config = dict(
    num_hidden_layers=12,
    hidden_size=224,
    num_attention_heads=5,
    num_key_value_heads=5,
    head_dim=64,
    intermediate_size=448,
    vocab_size=2048,
    hidden_act='swiglu',
    norm='rmsnorm',
    norm_place='pre',
    norm_eps=1e-05,
    positions='rope',
    rope_theta=10000.0,
    rope_fraction=1.0,
    qk_norm=True,
    attn_scale=0.148,
    bias='none',
    tie_word_embeddings=False,
    parallel_block=False,
    extras=['capped logits'],
    init='normal',
    init_std_qkv=0.0274,
    init_std_o=0.0,
    init_std_up=0.0274,
    init_std_down=0.0,
    optimizer='muon_variant',
    learning_rate=0.00759,
    beta1=0.95,
    weight_decay=0.055,
    lr_head=0.00528,
    warmup_steps=0,
    schedule='cos',
    final_lr_fraction=0.03,
    batch_tokens=[16384, 32768, 65536],
    max_seq_len=128,
    doc_mask=True,
    train_tokens=212200000,
    max_steps=6428,
    dataset='wikipedia_en',
)
MLP neurons of a small language model. Each row is named by its layer, matrix (down: output weights) and neuron, and shows model dimensions 0-223. Each number is 128 + 24 x the weight over its row's rms, rounded and kept within 0 to 255. Numbers have three digits each. A neuron's up and down rows have the sign that makes its largest values positive.
A block is one neuron, or neurons of one layer that tend to fire together. After each block is what it responds to, as a language model described it from the Wikipedia text at the highest values.

L3.down215:127129126155135093106149116117096132155115175088106145142124130137127131151136137141139145127117146142141123150075076127173128146147105145112127069152107095112142162152116111122122167098153157127143109107169124142162129107102083158139119100103106113091124123089101163119111155084121147103119092182087143134053133137143136141106112110162108131106144156131124069166110153109142181148154137156141100124102149139135118143094137190079124114121112121086143143108126105115115149120112110135129113130137127109170095103128122152146122131096138154166137128078085150127136126117112177142129096151098133089112094123128133156135089118147138140162127120113166129094109130139086112160121
L3.down444:134094133159142148133118153157136146154107105120146110107129146116135118117183098139116164119112099134145131123132084151131050168131156168117116154154138129121113101098107109135105148100143145131144169103118105117120088066131091148122104121098120102132124134118138104141116130136148142085089109228140135110158148157093123107116133105128125131105208101157154108090152128086134134184140155135119109112118097117094161157123149143125127150140137141117111121156168128157126135167111153156124094117112127150109144165139163149107130139143152131129116144094112117121130166110100170139121138143108125118108088098077083142168145123146158154116093128132110125156140109151132120148118
Responds to: Word-final name fragments. Last subword piece that completes a rare name or term split into several tokens, e.g. Kreml-in, UCL-A, Onychorrhex-is, Copenhag-en.

L3.down29:114137168129095187129125120100102103156155157142085121117136154153129134070144129121128154120113149122128126115117135123143121131179129124136151128164142110082157168157154112168107155163142128111145151164136163148120134137142115144126045150129166126146151116134128132072154127126115120095106106118182146133144052147122129156137126154096107136113133103123107133132125166148123117106104136148126136149112138133135122119093120090166098142131124122159074088156172092153139127087126132134156125077136129126164153129116102112097135122120103127125091176162130177149126081156138102131108133136160116178098124139153135157150077116138117151137133114149096117127161136115152164121149
L3.down83:141102135145092120106120131117177087120133125117113154108137124154121128111120139103133114120106118149096103138194097148166106134093097183144109118104133160075109121149130102143117111143094164121127104125134096163171147144140138120139196115103143139109114144118123139147089108100130162144152147144115134134121128157176124125115124136168157149102167090106096160151178115132130143095112146160177129168137100164143125144102111089129096149128123139087095146179163156170170156094137168150153115128123122137146163122140096128147113137127148116141165143115122119125126096172160105136140155114120116170149097123157130152113089092140114117122144124131114160114141057121123127160145
Responds to: Mid-word fragments, esp. "el". Short word-piece tokens inside words, mostly "el" after a capital as in Delhi, Delta, Celta, plus pieces like com-b-ined and B-ang-alore.

L5.down9:112144136131119122106134163133134083148077150103176086118112150144136144164157088118140111087104153113127138144126145076084134105149111113139182102122135143113184112143095128111072165155145101144140135117121094131154108150137126149157133115100136172142123139145149117141104156145136129094130136085102119130143126124153152147156080188057133137115047109129110137129141107149130137129097115129128097129150093114097120154102110131116122096139146089101153150128095158127135126127148101143172118131132135112117109121102147132159107098130135104118106135142146134103085115130121159109151119154117144157128177131152121154137103106133115126133090099156169101097097180149118118097088
L5.down16:142090093127143133120160093088140125145116113130135108174138090138147123100152080135105140099141128116119140138127085125140124090108107168161128102119138126113131147132153120162149171185118112103112102161123089120151114157133145119129147150129131143137169089124134125148101131125118129086131146120075130147138077134101105145120138130146121173114119096108114139140149150122117121121143165157122174151139130152164126151126113106151136130165169107065124154102144182127106176108128104110130135152136153110145154172091114117143120125147118150129112143075107121098160130131135118138166089099201116069079148108157101119159127121146148120127077146137126140126150157160184110124126
L5.down69:119152118139119084159110138148115149122181115118093139176078133142142175126131126086156131078163126134140144159109140123173124099151116147082084139154131133143133153119127131128129121120119153152148131153147133115150140148145141165100079107118162174147098166141154141153094090156101146122136103110117090105166170115110099119116122143089130093108097151130111144126126121089113159137111115133115124117125093145178129151092143118154154169147077136119111139138117133110155139088109110159119165061121102097117148122116156124122137092139145115126114162074139121110104164146122131093153166116113069122145125096150076102129139123135111134136119136118117134164110127143190116140103
L5.down88:127136178150133151094139088123083128149120127120114121108133114098115132113155133182123141128137174166109143132131164154132170153116121095116115084128125107126181154142127148130082186125113110104147159069129134168136135157141118143081086108110140152195135133094117119148108118103150110115140095175148143122133111126173128131124122129107132126187135179134158120141123129120112117126100075126112091096158103145095121104109077100072154121132112131080136108124111117165148137156142118095108133135112134142159203122140095159123105105136109126147143180144140108126151104129125086123106139110114138117118140091139108140116110167145135113146135104121157120101150135110112127156105
L5.down96:099111100137136164146100197142104090149135154109117161147105137134119126126108113128152061160103163081113090117151118138113104151111137148153134136102105138148136155145124130113135101154116161096120147138098135104182066151118126132147107148097157089093126094136172107079161117102159118114132120146107122124145122136126075099124102105107128133169058086127105162129159118138139101098122130159169152153132130105135104148158122109117120086129182100156167138088147188104110130111100115138121099145122168097121159140124116168126149144096140119111101128128151107099112131114144114113119099125115140153134078123110126128146109134124143133150169098126158134128149109121142151134109
L5.down231:107130133121097078157129083109119073166162126162146106159114137140127141116094146078140118153154126163161132158095114118128133109124140157139143162136151124136136110126088125160147165158124132098170131140137132070129131140090134130097119140117167129157101164165150087138099118142147146090138127140169125142136099123118139085115148104081114115139108137097154088098203155098119097152095138128130128139159135121151131152129096106164096153143134114167102141142161152131149100121155142097129149119117162105175110124138148092116150117123103138134120128146126122116146106103055130101149152107150121095077171101138092113141133143140137117135170097118133153116095136126167106148118
L5.down268:090166165181148067123148108141152069120141118137131146154125118097168116149117125064118125142146109136135128139164092105140090120148110108145139133159118153094099125119170150116123195117114154134141114144166134147090114118124157143167149152114102139148115111127163111137104144147114128113167061158139111135125092155147109125132123117131127179120140077113147146102084111113133170119172145109141133113140114133166130160118151097100137133163132139192126124098129139122094113126154143106118134124160082129153132122149124079096118098088124116117172147106116138143149152088120122111121118137133122079115079160102097126119118168168132107131140141133117090137109139116156130145126
L5.down298:140132137156165165095134137135114123124162111131128131136156160171134102127093131150123166162120148104129170129137098135112131177125084109116084162129155126118111130133144096156165164124162145140100166134137146144118114152126101122145124131154118161141104084163095186101136117142084128088164143144155111131095140117116112130122118108159154144117111108122105139153116153151169147116109156162159167148092105165137106115117128152145154087151131105108100145104066080113144148152114133111109156136127128100113154137126164131146143127146110133085161134132135086154131096158134135105113168106141074121075130115134114111147127176135187137145084157164114136161141115142144157090114
Responds to: Early "el" word piece. Early fragment inside a word split into pieces, mostly "el" after a first letter or two, as in T-el-ephone, H-el-en, tw-el-ve, M-el-ody; sometimes "le", "pre", "del".

L7.down52:149099130133119134120122097137136098131119134109150110135114143143071111105145103126149146129123101115109092151080210114149134114121097126133157138140120171112109099122155091156114114077128144155089125100104117106118104113131129153084118158155119153127121181112192146123159120119111091113111109044132097115117118137144126167158127110096111138117070169127141127159082103132073100078117123138104084097154114125168095127140115129110129135130164123096144130127097129124120148137140115098139090134152159136138133126135134113147137131153144108123126152147127095143122113108132129117098102157135154158126134134151144163099107159153106107178122110163173128139154077115165135141113
L7.down114:121115130138139118118115129149149153099154126114167110114150145144153123135121106104172176128124124136124112113113117139117138150158112139123151095125129138122120124115103139136119145083178134150126124130107106136107115097139136132136123136119126130154115131106128141125136144123134105116121115255122140134128132118139114109133126118118103098120255140138126026119146126144138132118103107147140127125114115113126123104114127117135123129139125113159134119121130137132151120124106132137139146122116137108134146149133160131119151132129120114140130129100106138131131131135120154118124099151126128120145105151102116114136116130145113126122144125155138104133135111132156145131149
L7.down192:144080150110081123113124140122152201130137159126111118132130131129109141130125130147108124075117112090101163183139133116146130086108125122094124117123123105126127138133097136108109109047143083136086163180141177121122157134153070155108105097141167144105108136103108084109128144142142111127135132082180123110150094119127147146119117146128129118135164134139163150139139120112106096129146129126162111138125132128093143130104131134164136137081106119135141114104092109128139157102089131099119084137094075142148136135102070087102171112128139142145104150149104138124173156139120141112159133141095128112126154132110141143133102146131115135170143162160081151121107121152169120099148
L7.down317:135126155139119154129130114142126145154123135110081181142127145133123105147190120118106123149110141159120142111119164127151132134119140133127103189122127132158140117099147107119082131136151164132121139128153143094086106156183148126110162154093174147156140090127126120143140113105134123139100090145118163118112109145115167116118121115142135123098205161074116070126127148109116102119103106142117118133118138123119123154149150123106154111162146102135142145102148133062138160136131144120100161091119165120111131146076117099142167150153107133102112152140178135128103111155114125162145100104103114129120120145101158067097146140131144179148107126179111115112187121148161115128097
Responds to: Final piece of names. Last word-piece that completes a split-up proper name or title in lists and tables, such as Rosińsk-i, Van Hal-en, Virg-o.

L5.down68:120105100134150130094126125128116118132139113134181134131156141089154114186117145153117145131150121153143122109164098175093150114144094091120153097154126183146161077109091138108133141108173122141100090169167110117092133145170089122129128138142129133145166172082157127151096131104119153131074101164162114093140122125099103140112107106176135154128210144132123119108119134147123167147115138133139132094139096105095147120075150138104112164123141134118114150150146122139136133101106148107167066180118159151138132119158134122091141131155133132183124108131122116108120122111114140099127152134145096135134102118105108118134134114127155115129131095127106109174155106109119123093127
L5.down196:090088133143118139149079133114144156134137158115099092069108120079115107117178125118110157160167128133101138149207144125121119120132112114108148152142129125118114098118091136152124116138110149131122118141114107171136160103114137119170130144125154119160102141155167169140120123162102151086128109118121185124116117147133123114147150118116098142146122121121119092116132144120128111131140128113155127143127138156151141119120131148108130106119136179111138146102101157144188213118170119131123102132174142109094147122083116108146108133104093119164135097164139126162165118158128153114142109123157138183151117124073112101092142169134163195126122149163135130146126120095140115135145
L5.down269:212118122138120136140127152137124135113084137121087123143074141113141147133150156116133126117128168119133126151124128106137087144112105162102113119157139104109153098074087141137137130120119104165108108117130189140141088157077155127123112125108173160120100086137120111139116164116114085154108158077146125105181108150079144162107068147111144172095114110136127118075115118132122120142128107123120151163132107172131131153117136114117115121165110127111108118173117138122132176107092073145107133132151113114153149112158114142138129146120096150131085098129101148131104146160159147135116131139089152101130115105125135131135154152118151124137126099168126080170171130127148107116128
L5.down310:120103111124123152150143141154157176098123135150142097131113078123121123120127131111124131191144099097147171141107107140135127118126134135127114149155141167078132107142132073136108079087143143145125174178117116049068117131134112134123133134125157150124153128126134132160137138092118126115084097126158102139111130147129130123132151079157145137135114151078154138127145161104175123164117101146171118129153135146148127106119158140117119130165133117103099108139085128130143119155116166118158091103126137119134181140097133093095128155089141139191116127141203089087125136141108137142102120135147135143148136149122103151147153139084107102102132147123077120136115100117137158131130
L5.down317:084136134105126141126128112137107074124108107109091110124074139118126080150079181121128161092155166144102137132125101141122151098148083086123144182179124154115146128075079128137138117134155161170096113131114151120143161134154094119122131127090138161132115131137107152140132163150073132084114064129109149152115145142142098096154150100098160124103160107135131133119160121118122110159126118113143097177139124148123102117131092175127120171133135090126114129119102167089125134121132157096102152123089140136099112151151133151142110111119116089107113126141103162153135101112135140122145171129174133114123125146136127115077138134091134095122161173127130124147128160138111137102121
L5.down347:119137125087168155118117149145119092130089122185100141127096170130111103135134135126112139149164131139135171138137111119096096136139135126114195158110119149134092087039145126157149110114176145117162122182112135127158138086126128154121145121129072099078126144122117101138167104130117149129125137100126176088127111112133140112154117128138159121126133112166127132097101093123139141119111123113108136162168117090136112141165192131101132141148151133120127127160118146136126130159108160128152163130119132114096119142143105153117104129152098133176079123099123130150093129148133155115112125136145135150153149131118125140098092071180129155131161111133173138124158181137152131131136
L5.down355:118092122171139131113127130139130167100119150104156107099160132094122158140173128138129107148154178131115179153118097159111149103120060175125173151141096102100142090119094139106145127086112103113101123203107137166115076140121090135105122113090135106110140124092130124170122121141090095142163125124119115106130123137147129129141164102119121118124086115157111139115123117116140129110145197153120136132114128170120095155090129133099129158128132121095162128123123113106129106119148109083144106129113166158102157124098151112161106126122159149168125106134127168125138092135128192117134150158116166149148118138115148102142145132132159113144143157140136086148127123161160085104109
L5.down427:136132130126140099124140155160146094128096097131120097171103131068145106127159076133160082149164148098153138105115144130108151109114165135113111138128069101105131100165107138117150136161111123161154141101126122088125140119112157143154092157115184103121066133120113119108099144127109117147141140092118104117121094116149133123094175171148118105136063126151149140115155128105142146166155170154112168109131142128147127115144130129142137092126088153138090142131150147157114141096122143147088146138133117116109087118138124138125124145144104134099157152130071168124140148142107131140159124104138128063140101112158162163111114136117150110148095156139127112162145110062100119116132
Responds to: End of proper names. Final piece of a multi-token name, or the separator right after it (;, comma, and, space, parenthesis), in credits, tables and lists, e.g. Scholz; , O'Bri-en and, Seahaw-ks.

L3.down74:167171133121153116127135120120151106076183075126137127115156123122171121131119105106114123124118127135136120124071126133155176127115132132156112155128119126116134110104133103083113170129110076149121114143130147126073121118093145091127107096114132141167131081109107169080175117116117106107123144135109109078091081131143159127112110133119129120106107158127130139110133181145143117110109107108162135163127170130136129117093116106105127148110132146141133121149129069104161117057159142122123095098130092124171120118100144135116124110148173144119130102127102117116111117157133131139076114098090122149059119159120120141151128133108156138093139184101100098141144154107149117107139
L3.down406:139127110149173147074125114120139112137142137115109102151123151090147118115095115114164124124130107141107106137092141162109144128077115117066154166098125144130124144106138116123143112127113135133115144099123108132072120108110117162165132125108112154119156149133114123131206123141145144141125144099112111139122132131112179136133107139100112114189152149096153132146130124120150115121160091103126116167121087141130138127127095119102079153125131129182138168135104138095127113121160109115083137154155121132089149140148080141116153134138150133143126124202109157095120127167126143131099155083107094172132138145132136113131156157136123139110128170160126100145165192108126056098124
Responds to: Main verb after subject. Main verb right after a long subject, mostly is or was after a biography's birth-date parenthesis ("(born 1991) is an"), also "The aircraft is made".

L7.down14:124150061149132109123127106163077106108142125147134127125138125088145147171095150082126090112142120120106166100128104146119143130118115121106101143110154160111130103157121078088169119125127133122115091109148108103080142113115122097081111141098108170148121111145131114098105144146160127126096137183143098091102122116103158102130111129131108081130102138131116115165142132130133138118101116107148140192134134174131141118131109074119175139164156171174138143146134150127105139118128117124089151109128128106148101150171109129122129125151195133146102112124140139109102130122101113152127118100159135148146159149142099150133132166150130150128127139138092190148132126063097092108107
L7.down64:115130092119125119122162137127172132186098123099139161113122122080135123099098145157112139131161120122092170158117169111125127122167121145135111136103114148109126119108147073118141115133170135130123159078101181108143153177103121142141116173122117113113120122109148104094143128132104172122150138153136118165159105118120123063120164168059129131122118131134136113114115133111137134058110084137146141132137142179144113117113130111132144101086150133117124140149124158113157121124163121146105091088114171119081163108172110143145154136170072136149150126152137138154110130153126161156162162124138139122138104130123134099074127127179105141114106135126140128102095117111104113137115
L7.down311:152141143105129174128122130140169140154111122157142169130147115105131135146096121088089110102134125163142097131147107128121137118118086107150105122170111129121133171182162112187134173127129136084090127142123095115147164088124125085133152164163146082140167097143116136135109115159086127151090142149141149165123152168139099095143134111153112079133108133136161173134131106120139164171096085156113166161129116162092137110110125117176085101116130155138144132113129122135124138121133145116162072103137117099134119129166172090125151129123126146127140150127132135150130142143144146152150152136131106084166173119185131122139120123155129151120144129149178125140109130105127130077137
L7.down415:130095104131126140145119127155131143134113116108132113136147124149141157095140079134123093133162097144129092176148135150135120117124120135106110148116132161141123149105077145121142116111150116119147118145102148136081138139109120103129136136116125144146121144115105093137125144107118120128137130179190109134113088129113142111141102138122152178128104128115159117151140160127164112114181137095142118203145157095154137120090133105125169132162134158142118154117105137132115137114137147106157088130171157119102110123222145144091139144101075179099177149183131157120146148117126132139162107121113116122130173130124108115169125107159105159144131091135096159154129163081140125149075
Responds to: Copula/auxiliary before predicate. Forms of "be" (is, was, are, were) and auxiliaries such as did, often after "but", "it", "and", leading into a predicate: "but is not considered", "it is unlikely".

L5.down92:136111139126152162108131110109136123124167127128101143194200120116114130129092115105128160130124121140120138132164150165084140113149166145119132161149150132161126155117145120142140148144085148102134163121136157150134147114165126163123115115150119124101105129120128149132154140174143110121130134121115147131164137125062125144131176154155088137173141162132146121117180148128147125126148131128091117097168132108137149136104137141115162116150102127112135171104064123125127178114128096104093104091093059121121129138125154154140151112137090104140182086098149095102133160158108156180118144123138139112132097146108115120172140185106151147097132154121135130154131120113111148163102
L5.down170:134142112139109140134106126130165097132158134168160140124117146102109093132140137150147155093091137137096112132080089111117112138153136141110103129148145125125181120106120107105128130123115143107126075109108116100105109115123096141114127168124139109097160121145122139127136103133130142102147119121134121131103094156130134161089125165102084185093117131143109154127150118149154136153173143121136159130110108165071147155117102101151131156171149157073091114154086179118106069070121082070139125100134126158137121163134134156148133130145127159183128120117172123131114075143145133168153124117145140117137145124129170132132154104136083146124076125098082140142136136145148148117122
L5.down211:137169162119135107153126092137139149121157113097102151139148149148144116130069160110126111111136103111132095122145150164161128127130173122151102149102120103154100132128145129105117146143147142131132127112150096133099128090110098120100116157135147107177127133091119122114132158100148086150144115149078137123097108159120135153138115143133131110091167114104170134129103116205111115147126145147150107068173168129097128113133154121108129105136126157157151125089142150135119134157099165140131132117086108212169118163117123108117177138117127130116113145101130116060133099100152116115106136118134120134103116117081129160133111105158142122113158167115188147116137097078119121145129
L5.down265:132151130133137140163170130145144117149083135158134107181180109145154109118128116114155146169139118123171137152120165156135166135152146157139091114134111118167156197138129099114105111137066097149090111134126148138131129122136116143202113095090160099139115127088118112103120115094121136097134107122129169090096130146125110080100135097135167111139153109142130161152123133107100093121149117112120084127168168134108146119107181115147141149110129142112156102140117121118154131095151136153156106095148103136110162138166115093124106133143148177113132138126090119103116145110143141132125126121147077159168089096101085080119117119145112121140113139109138136130145147144156148152097
L5.down315:131145120113118176106103134102084200116150135130147132119131125106107087106154166113184166143096091164123192130152144132135098116075157121173106129088175150163104144098146138121116120116151150130141123128123123104117098124140112133131117134118127121096138126182127166143118130104146155151123119105066109157131135087121147133130144133121106130177085130155158159110152139106170134153139149129138153106135192138111133132135058111133157132125098182162115116131143117146089105131124135137150124144087094110157149146132133147161126113117097150120103124135085135131098132114092103087146062116117134145139135121122102093135127128128119158102121132129133157140162156096125144113124
L5.down323:135137124122153151138087138132121089127139093138149118184128134120113129184082170123118122150148126125108177084153101162132131113062143088107139123074116119182120103124105105141131141107170123156115137106116125124147137101121138114139161137122126135141125182132170138168128124130108139138085146125152074116112153123120110178108137152173100160119123144120107066095150149095143131119134131104120140182116140168100103125089073104101167138166102102138142140152167124116141126090164131125124084104128108111136115171131123111132136117136147100138126116136151097148116132152112097155131128148130129159112111151108099131097097155120159100172106131103098079139114101137110133135102
L5.down375:171108133131140137130115091141126117098121118169114141121127113110140109123124049132124150142167094122101124138142159166153119098090149134098130115157141125108148100162119084091118157089198110102121113139084116115110152150132140130108170122123127101129138161117134146171105130107120124110135156102113128142151160114123097068099133137170126118125153120118122161111159121133164127147137127110152088104136144190146128133157125126154133150105150150147129149131141133095156113123147162080108088156083136142097152159082110102084183116141109130140126148119110132127071138113121143125099114094147135148101159168120113122116104124121170167160135124145140133160133127128073075099127
L5.down446:135149125133131135182125128092125112129106151166107120150129135121163127133117100080134129122100094116136137108160188134162134126108156165145164110167155099157126106125150143095131168104094124130145140158107155099138154111158123139134125125102120122108169155122136126137097100136157120090123135082066126140103163132124157152131158097147077123126084148162128153109119180163110122144124158134100106097095115172141173124132148129138111131141145099120148089157129128153091168121160106109160161111132110139143087186123118138175122121121108155133150122109137161141128133139112129185146190145112126172149134145117139121160093132137157130135121110107130179106109125117085152156164
Responds to: Lead-sentence copula. Mostly "was"/"is" right after the subject and dates in an article's opening sentence (was a British architect); also "of" in names (University of Graz) and mid-word pieces (recaptured).